config.yaml
n_layer: 9
d_model: 320
n_head: 5
n_kv_head: 5
head_dim: 64
d_mlp: 1920
vocab_size: 4012
activation: "quick_gelu"
norm: "rmsnorm"
norm_place: "pre"
norm_eps: 1e-05
positions: "rope"
rope_base: 500000.0
rope_fraction: 1.0
qk_norm: true
attn_scale: 0.182
bias: "none"
tie_embeddings: false
parallel_block: false
extras: ["capped logits"]
init: "normal"
init_std_qkv: 0.0267
init_std_o: 0.0
init_std_up: 0.0267
init_std_down: 0.0
optimizer: "adam_variant"
lr: 0.00197
lr_mult_qkv: 0.5
beta1: 0.9
beta2: 0.98
lr_head: 0.00539
warmup_steps: 327
schedule: "wsd"
decay_fraction: 0.639
decay_shape: "linear"
final_lr_fraction: 0.0
batch_tokens: 131072
seq_len: 512
doc_mask: true
train_tokens: 885500000
steps: 6756
dataset: "wikipedia_en"
MLP neurons of a small language model. Each row is named by its layer, matrix (up: input weights) and neuron, and shows model dimensions 160-255. Each number is 500 + 25 x the weight over its row's rms, rounded and kept within 0 to 999. Numbers have three digits each.
A block is one neuron, or neurons of one layer that tend to fire together. Before each block is what it responds to, as a language model described it from the Wikipedia text at the highest values.

Description: First pieces of split words like int(end), Bus(iness), Histor(ic), CJK byte pieces in names, and digits 8/9 in tables or dates.
L2.up47:491450527479490503518495506497445478467520523510503516514448514507515491531473523494522496520487465514487517500539463527543473489480503455494530481566487525494490478489513502477491524516481482471497482498460529455484481530472528483501570497495499517488501507499485478504468488472518505502
L2.up241:528447498470476467491529482518521487504519517460472535499505526509499534501536518502544528489503520502487538474508488507448510489480473496516531524500490535508472504477491492500494475530509505482530508549496500544501488496450529497499535531514538505499485496515511507499507516484508481460
L2.up527:500494462469514531521507429507513459494522502449478472499512480515491522506487547445547472475462524517506529472514521496481513524508500545465507485509467478535527509494500528524496461495529497511513480468501494491484498512464534497468513499536462523514517499551493480504470447496515501465
L2.up658:530453513487540524534531476519489487495483528476516501530507471514483549522502536456548506534514530471499532530473491487465521511493490480529473517514499488468462496508508443472482490486482516496516517496495480482507488472525507492492508487496431511529522457513507501519465512483484533454
L2.up681:502476506492522529489495471507493483475473512526498485531447472483510520529494524519500505535489477512493541495504523526484486488513490498499523531508524482504462489526512517510479477517498478487515493508472507509470522513441553510495501501496517554506467515486466455520479500481504512481
L2.up766:561428513513497551494531483491507480505508506477560519503481501513469499533561466499497484543485521478550494474489477538511472518522507475504518495478482519457494480488473537537479504536510464439506465523486474523504512482494524493469511528507519502498507506501494500507483511487510494509
L2.up775:517487466495489499506484473523503520528484502512510540526520493511457491453486543465537502505506519502443502484477457487508494533492461474431498509532534519479492492503479490446514471537493532460519490524534504484508526497506498596465518468522507503488522532513526479480481489480537516487
L2.up874:517524454473471534520500470542463495507496531464489506516547484503508538512483481439478547461515497513479514498536526472480489519472495492504480515523475472472506520526472526500491524505530449491508473459517473455543484472506509462517530494509493511539504535506487503541507494524445502520
L2.up942:479475491476453512469480469466533517531515482475509497513514501502461529558513499518486518496485510519497476504490519505519499510514516465508515522514537483527530462508473518554506509529478492499499464462539498461471461505485536471518512513525430528518532473543461511516455493512499512499
L2.up1038:497458503467494492523501460458514518507521458508527519510505471497495503518513535477485518518517482489545490503484498495511500550457503447515495452503483470542535521491486508531448512472513494436507523452484505501545472515460511533482523489500508535484466504549502478515486541525499489447
L2.up1182:486490466495491458458484517498471500541507509514540498508507493462566542537506473490508554446513485482512497550499477528528489521493517506511508477526532498530502475575507513491483458492495494468518491486473534512493460462528516478480489488504500494523535493536491501539498483511548530515
L2.up1287:455480496535541468481498515505504500489453519537480490491471452466539532487506492443530519482521497494513482488459510501522488521477470481509508510466500511546535513511539503486504462500511478505495515523496478510469483548448492512494485534512442528524464512516518462478488497479520457442
L2.up1316:509476503507545483483479469478504468493476522495508511469498543478526526544535539520514491492499484490534488531546497510476489525488506550522496439452501455452495493479507510476518515518521486501467464488494463488543500465512476488509481508454488483501468395523521531536494494467504505503
L2.up1372:512480504440527491503473498542485494520511466490531487486516545499520488520502496490529486493505471516491479487464473498515511490491541537502490513512524523456467509465497457512512491517524512515523477521515527492497496521526538516502499524500526491522498480459462566530537464514481505401
L2.up1612:502457502491496495474557459509498468513520558489524477473489490442511500516481500510522542554494496537547502499480526510484494516505467498504542506503519492500472527494467496505497505483497491513514527510516506492504498533410507501484531490526511535509521517491489484534480485539492511438
L2.up1866:519508505524459536512487468515524457556531522476514521509531519503511480500573538508524520479452517523482536522496509499488528475501507498501518495526551450460464494502492531527514515467526487483528546467526518519476492489507466543507494462489491503522466498512460523492496554485489473506

Description: The third digit of four-digit years, mostly the "2" in 2020s years (2022, 2024) and 19x0 dates; occasionally mid-word fragments.
L6.up24:466523513469506524503569455439443490513470490470499470433473468497489527536481505502534512481477520491502519482523523452520515517509522469509523576535489513519495443477515496507497460501542490518544491507516462486474463523507531539473521490474514474467451443493484522545468553474543523510
L6.up521:449460501484503494483515501472504476513522486507518523509480498491468463553505450474483544478518517513507506514477480500516502484539496464528462521479462500501512458517481412518499506505491503489467548498516478531462478500501506552519537536487522528486516464519503533502539517520522505525
L6.up1311:475481528505469537495550490430490464500486516511500505473491519495460514502578486507511546511475477477525486506431490431528479501485538511558488471508502475509473508493530484526557520507520474496509502489509464514466480552497481490532517529519503502512486481485514511514470464527476559541
L6.up1357:540496523502494500509510451511479464522505523488495491502520496472505523563553531501519520501505483480547499509497469447518487472536492462498483522504507449531460497490506458519488489526489475496516515473474435525518523497522509500495503497492511498516475508467504485472511482482481489519

Description: Word-piece tokens partway into a name or word, strongest on CJK name characters in Japanese lists (鈴木 悦), also Charl-ois, Har-vey, cere-al.
L2.up59:514484515506525465493521499507532464490510508535516512455515456500468496541541509526529474504484561492500545481559500519536508490513456532508458509515522512523502487518486495445426486526522515519522519509481518488501472516518471487523535467485509494505498517473502514534473490490510498479
L2.up205:501505496508543537481487493445453471473434531472505524488491469494474543506475514481508504521462526571473527481493494530525490493512482530507486492523543519502499479510459463457502508535545492541513519492496492508506471461551515527475505519499496509499444498502544532540426506495476498458
L2.up259:473528512495525486523481506509490491472509474500518491439479501466525526486523492497503514473478495502486469480467515446547495463501513508493464446509526450526481529534485549482487467523506438497468493514507493467553476530550494507491500501527496507512491497493530495520525481532511511498
L2.up342:475463538526487532517545523514492482477501488488478483508463509465517499494517481491538488505485474550485544537512482541534477452515510475481505573523530477488484513490478526520458509474526460488540504511484485491475470523463557480502518516515466493438513506475479508508477501466501476464
L2.up392:432505494489504474542535500497513501487513542472493472506527500509504499522518505483520484515474523484529511504463487477549463490452479511491536464551516523467481500507485485502523497518523554502563447516502469476535477493512471550477538521578493555513472503470484530525528518475510514454
L2.up511:496526491471486527480519499472514481489503534483532538514521524508494493544469495496513506547540554528526496509484486547565475506489504517469547537474508499548437559486502478526489503510494527508449509506481522508499462530519503507515507501566482477480500520488526507503496533526492533502
L2.up699:504511522458492540509528458468539497523517515499475503452487535490488482516460478513517483510516509534486515527500531465526528480483491525481509507486484469489452485510471492507462518477500471522488517476480474502526485518527512507506489520490519513485528450460487501522476481506544503517
L2.up794:526511518470529534445533483481487495492498522492484477465484504536494522498541542504528494549490536528487498477496515507537514506442513501542533496524497476475520521532525513458460511476499542540558515493507525477533474539561518500546495508496530512489481498559522468524534554470534537474
L2.up818:537504525439532494498536509504516520484520524479500487482523540507561520526487505525522503522471498514506502491493472518494474504497521490517481459473493519480487522468461463470499507483520522423523493457525512459488461501519513465506491529475472522480516531447473502547499519467502516475
L2.up842:463489497507523512495521517495485524539468520515487542490501496514529510483523524509515486492541528499515499494474476504482517520454466443471481482457486456525475451457503509505547500490488481528476586460508424500481453502510521474492479485477507486507519492505525522524503537463507491505
L2.up889:475534528492531531480492487490538503452458550481494507480509473542507522467463539520498515467443525501505550534517523525501519487480469465466465472505515528502471471510513532525479493482488505480474519463510512520478507533523476483500538506490473501493518472512501515549484505537513470513
L2.up908:494479537504495509499474517494529526494508488499511519518530507456473486506455528504540501511516580519515507498513487495559475469503519536472538514451478492473535490497483493509517477521492518476507486512499523514541461504528491552540510541451492522500491488521431496503494498499544521517
L2.up1154:489542515517512490510523462499472501467493477577508515456476516495474474515501449444483520540490606515485510490496499502499466487467519481501478501466487495474513507454511482475519463507482534510499484486494491499517529542461507498477493527523468478509511496469463529477508486473494494534
L2.up1371:502482524454496503506482519535485512458527532476537550449515528481470528506507525487515533534493530505502519501493490494502482532516499475477498546507522475485497446488523536537529469502488514487523510477505513522517423539510529539491501522466521530507506506487497579480493499510517556518
L2.up1501:476513503508543519486501528496497538486515526499501535504531542511461510531483551471518512510475459495480528485473483448474519464480506509487499494461501510552510474560515480510500479500529516455568535496478501537507504522528557561510514517502510498491522518487522500499536490510517483497
L2.up1681:478514440465495440494513487521520515506485521493523459488513481495544531482507517467552535458460536523471550509559495506523509510481513517507501518558502518475487485518455447529465496535504505495501524484462486538480500543513480496464518512520494512525498491468516524519514479507505492496

Description: Opening pieces of words that need a completion or suffix, mostly friend (his friend/s) and ob in object, also discover, Ar, coll.
L2.up115:538494502492468517535547514507484501485487537504504515550519520491465501552478493516482512494478498530504508476499483533535510558476507558485525477499503525514492486496519538525519496537498517559516493488503488504502490494528466481429523523502484491485496482477490505539432476485454495488
L2.up161:511471472495515500496513466521498533485487490507538458497497499523500526505496516486559531515529497489528545562489496498482500474526498532498499527498466475529488470535524484433462470522538496509502484520496509488464483502507512500508496514506489523500487513541517491501518488505504497509
L2.up174:438541491534493497570474505462518516521452497496536491447523485509487506503507531517497466527510508501489504573519471524503484440468490509475505512514481499514511472551477512492436493482508467518477481464455470485496495482481519492536514521469523520455486494497493474494495506486504529470
L2.up220:505530498501511495516468448517525493497488477515525546506507490482538499532453520520484499488526521475456504535532474495516515496496492512563530440522502497500455498517501505478527514498541519498489511495497486469490489521485511520492539508488515548485538479500506563530496519467486504473
L2.up431:466491465540490511531501498504483480512498483528497493456496481487513500509493482523538514495487495501472478503495457494473462514484520535469528457446488488494488404540479518509462505570546504505501498475511522493537450497477511517458516512514489516481502527518460522484496482489515552527
L2.up453:456465513478486464515477520511485486513500485513492487504505503521500509482498502451476470506533506503485455524481463460491523525492481518465520469462493465491484439455455491481509517476540518543500506493436496430513531499457498487484517511483519477507499503513508503451506499491525543490
L2.up532:512503494520508496512510480459499499509492527528505543465524476515552511473491539471500494493504542504492567549522482456491522473531523512552558469509474511513469486562528476483476522535550505513489532519487510501493492517499486477517500492541519543484500524485488531534546523480479558511
L2.up637:471513494508499512498524511493512525514455499510523490554533479470511519542472498481492510528480458513507510472510504465488505511440500497527528500451496492480520502508504515480538493509523493543485527498497519519515469485489489519525519504492538503496512486482485519467543513524496517494
L2.up715:493482461509481481502505462543511518528486501497479501457491546471508481459449514517517487465495558519481487464492487504477515509503535509482514487459530472496481572536497493451508538516485506488517482497523457445507491485508522478520490492511497546550538515542516510509490504469536489497
L2.up777:508492461498497511464495521528495483519478493502528511470522509492506471489468498484504493537503499507491488483515464487506492524486518497531494497533528467469483456498486535461516551490530497492523519502512489478524479526487478472520468505462493528497508498517488521529509526453538531481
L2.up790:484511509492477486458523517534477513488514514526485481524515545532500496512486557450563515510514500515489488522464455500467527498523480521454530538560461500513471457494487496515420460497479530480483536505474501519506469487520486481455522530478534516509504504451454480485517482502482490496
L2.up806:510467478506495510491518530493506496537488510490472484504481522506520476514518469438481503498496489499514477531525508521494518516534504512457518509469527506477482517511491532470534482459518512550503590536470470469505507515496492502497506509487489472537518493489510489475508465513479508502
L2.up890:475488488541476519545502492469542461537514490524512532468512481513475494497503544493485475512506519512498514529496476516515534452487515537504518513456511486524485493505518475481512498501506503463523483518450501491484488541507509474495477486479467553493504492531486483512514492498499517534
L2.up1270:486501520512465529524522495489474507523508532491510499496422502483494496564486534527516542535472459543499488524503495527482456473484564510484482551505491480504510489505482457490500477523533510514524513492504502518518473541471507477466476501484512537458519498518496490522484485486493504534
L2.up1705:529531461508492524465527532545504498510471514516525435532441508500517533502481497448493493530462534521502494517520542467560492498503530507475483467511490528485477516451499546478521509525480509509482532478532520473463508532442486513496536547482505488538439522517525516501518527522463504516
L2.up1891:455488525491518511447496458493507491512463536489524491505501493512517500509496533439527497520480515532533482516506475497504469508459481481499515486547540442496491522474454499476464535528471532497473483492505526474492477510501500487495459503526527465447486474453528515492512530492503509488

Description: Bare whitespace tokens: newlines ending a Wikipedia title's short description (American grindcore band, Species of moth) or table rows, and lone spaces before numbers (the 1990s, 20,000).
L2.up157:499485485509479463526462448465519494515493483517546573480509533505495487509458504479507545498475486449539497493537495489520494471494462515457498481495441472496495517524508497522501473459504545487510507512520498499499487469479489512493514478537544547502512457492512479515435506494520540459
L2.up230:478507524452529503503502450453498500489442533510549545496491508532482552493486514480511506518519523468510493479556459470494521473444519483520531508475481503493452580515532488526498502480502525467482479503466465517501467479525513506501441489508532496503550518526473510499488510491500479537
L2.up231:534504523510481522528520551470487515508460474496495502491482519498530506507472495518563548506508476508470492510489483508489453519531509482479520473537540497511508471495445493466519487510488534494511537494466489475496472494477561508460515503511503510434519507528493435536489480527453505464
L2.up315:534488485463541442476501486516480451462490534477568535506483499505506536504483528458500482542506506509499517507513494484486508547476480476509502511453495523521529543514519488497507508488491509482491500516483498471476467490471483474516530490497498510490554472502469525532514499476447504507
L2.up416:491508480523489466456525498501515500496454513541532535467497492484543489502506512521570488511519481514487533504523466475544484523495507544460523508494491464528501474551530483534477507527519513484519511446508492514535470486446501566524478515498501544460488461545478525530436507541483510495
L2.up630:460495537534501502516510467482558482519459539518465476431512475462491485513541487515471472473508507483459493532485510494486493518507517522485474498528487508482491519506469492493529498479475528545491461451492504513527504527511504485530515510482492504499495479532512494529492503501534562466
L2.up665:468524498492512469480488472471487468512460499502506518454470500488508508535492550494557557518488521439446497499477464465526494519492552527514511466495485486527515503496493472487513479525489513470488477460500501466559460491510488551506550526514513541503483486535489511511464494474506505457
L2.up793:542475522490510492500512475504483452534493511545483510501473489500503481530538556539524501514478528489518465543529520496511505500523475488521517506494506511533459478474498532489543490530499529505521484500482526491529509468483511513507533560528511475553499475518510503491515525485497497453
L2.up984:466490499480488511534461525504501496516475531515508518497493524470512493502511515457527523505470514505459525532444497491528479488478532494483522487512491488519482558516527527451514500529521543479537524485468482505532494523506511492480494515542523483484504537495508529524463508473460520487
L2.up1095:461517508517504483469527532476485536497493502515552541465491528514478487493479483514501508511448539498525496516478482458473514501503497456488494476517505447489520529521476511450435473508493513443501510521481495479516477523473495532506485566470470515524453516523474450542453499526466511511
L2.up1231:462491549494490533509473519555509498510466528501486493449504493525518516486505538528554503453528533464487497468479453475548484477504496470478541479510460466489551469487500529482499506493491489462481518511516482459532475528506492521510474468499457585434456487468501470495501479491540529494
L2.up1463:517507542515501497463502537477442494511480507550526509466471510509552513559521469530498510508492481478518527503501560503518474469485536471487493555485504489497513451529504522488450483517485512501524547520470506514497511499492528506492538519509480503483520513470560461545517457460494500469
L2.up1592:531496545443499523450538505476495464482424504524529521502473478463502515511484501501495513531469476494515524524508508465513540494494502485491492437484463497484484533490527495504505502501520503489472496498549510507515521480477513493486562506514502507507553479477451462495497477457484483490
L2.up1756:485496486569543472495522506487495474496470538498533486480459485478503499569473470518577490463489519519487503522482509470513483516503481458500510496517514513511525493492488530554482490506482519442489506463480506470503472497481472545468487533534506481489510475526494517511471514535498527507
L2.up1788:488499492495534498538502539482483478518451507507585583502452506510551520496494494512514513525467538489495489503532501467536486468492498457522523503467507507543490514509482540459440502528486510461503508516466529458500507449520502522472477524501487499510486460443520501505504548458479512450
L2.up1838:512534506450488497504485513441500463496445538460497521502480539492510537519455522480457491506500491477484456506467475495510492518493534524505513514502490485527467521497476521473504536494503521493490465522499516468539506499508473489476546529487561516504509468514501546499498469494510525486

Description: Tokens right before a personal name: role or title words (Minister, filmmaker, colonel), Mayor: or Spouse: in infoboxes, and first-name endings (Arth-ur, Geoff-rey).
L6.up246:489507479559538459500519511549459496483513534524502486490493503522487473524579520510529507526513506508516515505491468497580534431513533508505466478505516474513482450519501498491508556495547496485501520506513511547491476564458493467491488487497494509538523546521518519521521479478504545522
L6.up1128:499492540524553495496555469447487486527519501511498503484508525450493522498512482483474493484484485515472477470495474480503483456501560486522463515500480461476484511509509505470508509491530471499501511520538513511515499517480501476475501495490506527544508504458516481498538482526498542514
L6.up1384:525495508527505466499514506464460483522491489502539539441507529478483462500561544464492500484505462480502497474510507483491478495494494514533508479526493479515503473504490464471573458475485482512512518521515496505493509553494514482516478531491535525539451498491470452530500473480478533516
L6.up1438:508518502471517524539530461498492502513511522516508493508502470470488520509553481484490485470523464509501512517479537483525447466512520527495488525510529452516467490487490510504539506538519492512468476477487472456491491570496532502444508497498560522528523467501503522526514461495488536470

Description: Pieces that finish a proper name or term: CJK characters in Chinese/Japanese names, -idae in family names, and words like League, Party, Association.
L2.up45:506541511511479511489480484458497495522473497480502522460497501456493477494500536490525518531475524485487522518504504498525553519486507490503470499445479474553500521492528508486517478492488533484503503506496493432532464525491476552544514494512502529462529532515497490496518508507513482524
L2.up88:496507505463520489496523522483483542504485501496492540475474491524526549569461516494484552526470529494497497529539416458495526527498491447530502499482493499449524515485495518505501527448506460456469493499496473507524515525491488528495528490464481510517454506506494503517502490507485428493
L2.up482:478494515549509469487504454480521484516470487522489485493487497512555562511503504508493476483531504458460534503499512514566497464479482550478509489511477478480464499514497555449452486477482518509521552527502502514512485482507477511518456533499522483504494458464491503515525528470551493467
L2.up589:520482534498501464498533515568497496477486525481483490539469505426472490495540486463529496496512461539509467536472503504488505487528479498496503540472529507504455482514505449485494513533490496488525448515459518518503521470505476524476526502484550511523455511489500469483492499461495515493
L2.up618:526507496455491498537511487509519495500515485498523492500481514552489491453495504496496479478510506492478503484523461503513493501503462494529493504508506503436520465483456556480482463532443502495529525533520476471538508474524521497498530513470483515506477458497488491507510515492507486439
L2.up796:538496500482483480477476487511471498509507494478507493480477503493525520527491501530486491518490521485490483496470521546566514480526508520479510536549472456499498487499459483471464519527488478547501478457469488501477504521547498491450434536505519494527523487486506498522498521469506484469
L2.up925:477514508486495516488514497497518520465504494497489495536463437506486542533524484495529540519534539501493479509483489477490529508496478494535553481473505426467490444499470475507479526485514506471493476536514495458513514502507496508494451520503496500504506491486478511507490497489522487521
L2.up1069:523478513433532500482544551476479472518524531506527534457507505479464532544504497507488477489505532500488483505572516473491495484486546465482477518522497514467463531523518509469474496463475491500531499493474487530498469514496516469511484495520499540503481497496493528467444484524534518517
L2.up1078:508542514488493519469511483500469481472483496516520503535477534479489470480515482532507505498509511482461494503508486493486474502502516449486465520464469511531508506496529469463489529465534498455498484480521550524557532505484534516507503505511509516493488478457492492459565488499521529515
L2.up1139:559496509524513537546549510486505486520469497481494508518429489519503498510455488483512491517505474520471522502512513500474506493479517502439460535506513492479531542476447550538495500455506495553513479512485499480495494518481524498466503480490515541490488498511510518513496482519464543479
L2.up1233:529487510508517502517565543492508534497452488451503483508431473490520485507532513492489485452445524451515484502538552486491520499470453494497463486497484485561473526492488518464454475486496538490490520529444544465488509500465490501489494505500472480480477488506533472480491486519466475450
L2.up1434:501507510532563505512520485426539453486509514485550485472491519529528509493444513454490520521537481498511476492515500515492522509462526481497511519519473540513487472484493477480470474498513514445476491484458525526516473491479540478484520476490457523479464469496504482453505513468520488475
L2.up1477:485534505520476486481482556506499489509506516474502472475487525450547472489501539469473508510504527484520493479483448496491504482474504483505527492494507520483524458502437488470477499470514504478469510474504473499540482510509495535487470501454434457476523504485512505472496443519490474480
L2.up1528:546487517484543509495500490514502554487486491491542494502458491522508482523545534551493527518521518490499508482480493512477533497514514533496479475481451496507495540442515477543510509494523493506493489508489524535517465477544478478495505487501493487436530454469503504508513486502501508471
L2.up1667:534485478460493450512570497506522465537508473499495473553455522437523520489528507466494525522495470485534501507493507461540519478499497529450498524509528479519563534498501500526428509508521509485482538473513459476489484494472452498517495503515500521530484504525480527527497519513500495466
L2.up1715:519513517460529534448519516468508508513479524478514501519537461465527477511464523502516500497470547505502485505488496478569517458536465518518509544531490519499491543521486523518482494544497430482524534525501528457500505483499485511494512477448481460459517488502464535492504548485493500509

Description: Single digits completing numbers in sports stat tables and counts, often after a leading 1 (1|7 appearances, 1|3 receptions); occasionally word fragments like fl, Dec.
L4.up486:512484500530505475536542499495496532538532509485506513497480487552511522497512501456501490451481500473510524468471543474483526497480506491572511517494459530515467504510506482493500495522492447452507511500519487523494512490477517515485550531485513514472493476496495485489523478482508537463

Description: Third digit of four-digit years, split one digit per token, in tables, season ranges and date lists, such as 20-1-1, 19-8-1, 16-7-4; occasionally mid-word fragments like Uzbe-k-istan.
L4.up455:528544481480480492508525495445508517503515471476495499490499461490468506481558518509504528456485486454500482519451476501507528482486486487510513508493447505510483498507495469473531478520557474514521495542481518504537487466538503511454514517513475514493442505523491501482422488513500477505

Description: Periods ending long declarative sentences in expository prose, often before a paragraph break or a new sentence such as The or He; also occasional spaces before a clause continues.
L6.up146:476476515526485474457488466485485505477508491506503483484473466490527475511494548503518521466488523529470519529499505500524478506490538480466505470490522507497497502447535496509487502477504535494500514497502457491495493508488504528484490519519558517463484470484453488522492487525545526525
L6.up249:490476480517504522483491468500449509532419519486565521474515501439530530534518456463476491493491521510494516604487486496500486483505531501501511506532490464543478483493477496519470527539486470515506534490507491492467497484521536505520507486475511493469445479510541526526526479473508490504
L6.up615:498459499498487484493517467475503457502451520482525514486521474508502524514496484507492507480531455467501530503511498531535518497522510467511518470491496449524450451501478512489499502487499479520500530482464506450503483512470528496506534534532524555484501486475509503513471501499479535513
L6.up1021:468492493524503448459491515442445424532484492478523519496488517496523492556496505502475543503479491515507527514512504525523476480476533528499518499486499466531513546476484484467473513507494469504521526482509536513505500517517478494491482526504495518528441507514490486507470482521523471477

Description: Space or line-break tokens right before a year or century number, as in in 1998, early 8th century, August 1655, and after captions ending in a date.
L4.up856:485503514512506506476487461475486480514502508535520529486495457485486478557520482456486528485479545511500534504525504479494484501484515513497507499517531489495478503517513502510507476498527535477513482491512501466523508507521490532418501516466517493492460544496438504517491485506485554523

Description: Mostly the first token of a value in tables, spec lists and infoboxes: a space or digit after |, a parenthetical start (inc, c), the first foreign-script character.
L4.up750:517523467479488495500485469539484477535491524510501533516478531493519510483467493515511495529510513463463504496477506440499488489481552504534512513499488518498499554534493452456519549554506503499485505483513555496504510503475510529518520536546547495493501511511506489499504490473465512503

Description: The third digit of four-digit years after "20", e.g. the 2 in 2023, 1 in 2017, 0 in 2006, mostly in tables and career lists.
L2.up154:487471516519525439558502505520557483491489505504529487491475519487479526504577493461541527508473526487509569496494482499471513508503522518503545499502540475507486482533497441490532484544464482487530450523507517557493507490467475468512502532501530507512496492470468538494518542512516543518
L2.up660:451499470444478497459525478460483529511488529496505492504531502525460497512513498453533510512512500507498513533497486497531515446494480499522506519467461480499491505475513517517505537467536525488530519477482487488451476525496507475489501495428526515490461486467528519516473435531458485501
L2.up734:454508483491495469497503452479453472537486488484462481477489459542452530523473494524538513509492493494527500563491464542559481516501518512490490530485493481491526500547560517518487480503501525484516527510496498461547502506492514517437437507538496509476495521519503476502459505543494489481
L2.up765:468504495494466448502528548440496486545511468511508484503501486478495518536493489452495480471473510507489505483506518438482480461490503509480445522513471490503472507535478475491514495501483529501527492514508504437506512516471505497507502542490485574559505525474516518465531505526520519489
L2.up1015:493520496530444481505525505503496484514527530489524496482473496540520509509495534492524506466470500489503487518496496486509499445503479502499521434492476414507498546540519526506490514491496483535507502570495495479469469494510473484530510513537500508497485501509511522504435516512513538508
L2.up1024:474490511501450485469498507507496518512494518447503465539445465499459511487507513470478503524519468522499495514490492485455501495466525555503481486497476453532457494472485483477516465462531483545509515512473547505532485519530488557495535500510513514503487510531528499490463546499503549509
L2.up1061:488443470533487430548516469493522457537479508474514517466505524484505460549532455495493492495504467476498497501503511481499473480468499509471498519501507452484499516522484518483545510487528483505536477497494475503566500527506452526456515490500478531517505466427504503498530467497506508499
L2.up1199:468513527498502416498518495540515454494502523504492494495525485464539465497490509484558535514501529504476541514464489489517538527494536522480509498460507493544494486503439532491487478529488500427484473525509506464539464520486497492489564554500489509543516527524519520474521491497501521526
L2.up1280:495507464492488491497510500422478411544497530483502509507456502496500527512523506436481504490484498444514519498529485461491500526480489477493527472507470502513491535497504473519511511495543482525515491457559513470512476488482458543490519514491481515510506487491532502490476465476479577494
L2.up1324:464476501509466464527494500463512514530488513503544455504494494475504508507509461450493498503454501526480488507511507446495491510489494534505485502513496485480502511484538468471489529525480506487449518503482501481489464528509493514512508473513514506526515478446513493515443500544520519531
L2.up1589:459466489506496396485519484497512499450533504498499483511526553485474512478516501447486491464504524478525499507502483502506492516486531547505506484514496481507475455540442494509511489500492461516528477527507499485504509533480479484477528517466492540516526493489502548488491485500516527521
L2.up1655:520408524525464485516498490479499425536468465459502482488474487516525513479530524507528478490503501468514547536508513472516466482520502498508484491515513472531522461507476474543505497486535437514495501488511462503486464515472540548482505502498478553521464491500517482494515450522538509525
L2.up1656:475440480478478456495546495478492447482464471503481483539490489479498511476509483473494468472439493525518513526521480514493483499474492500489524481498503459549511511493549517492499507476505469508491495467498468468502466505483480466486537467506460535490474501534526467499495491528480499477
L2.up1657:490439453513496428518493514454484459508541516485519499503484524463484500511534482471466511486477491486505479517470522437546476515489463483466526521474491484523463517493505515495493475483529504548510470485495498452564479498466470550502475476516470514525495457471474536510484504520518521522
L2.up1673:515465527496471518499467482436498467497488514492564520521504484494530504508501475476506461492500486493518460484534510524499509484489457522506481486522483499494477435546500460451487514509506466523522463508485466514524502505518484551460456511492488523529453472544477513479492495508519538462
L2.up1892:474515508491495481555499494497509526473517490483505445476491524497493469475463538492504521474522495485514483523531487440526490526422518490524486491485481492467503504515526495457482489473529458508521521461464494524534495512504485539482532534486471508522503475501498470489467487490492523520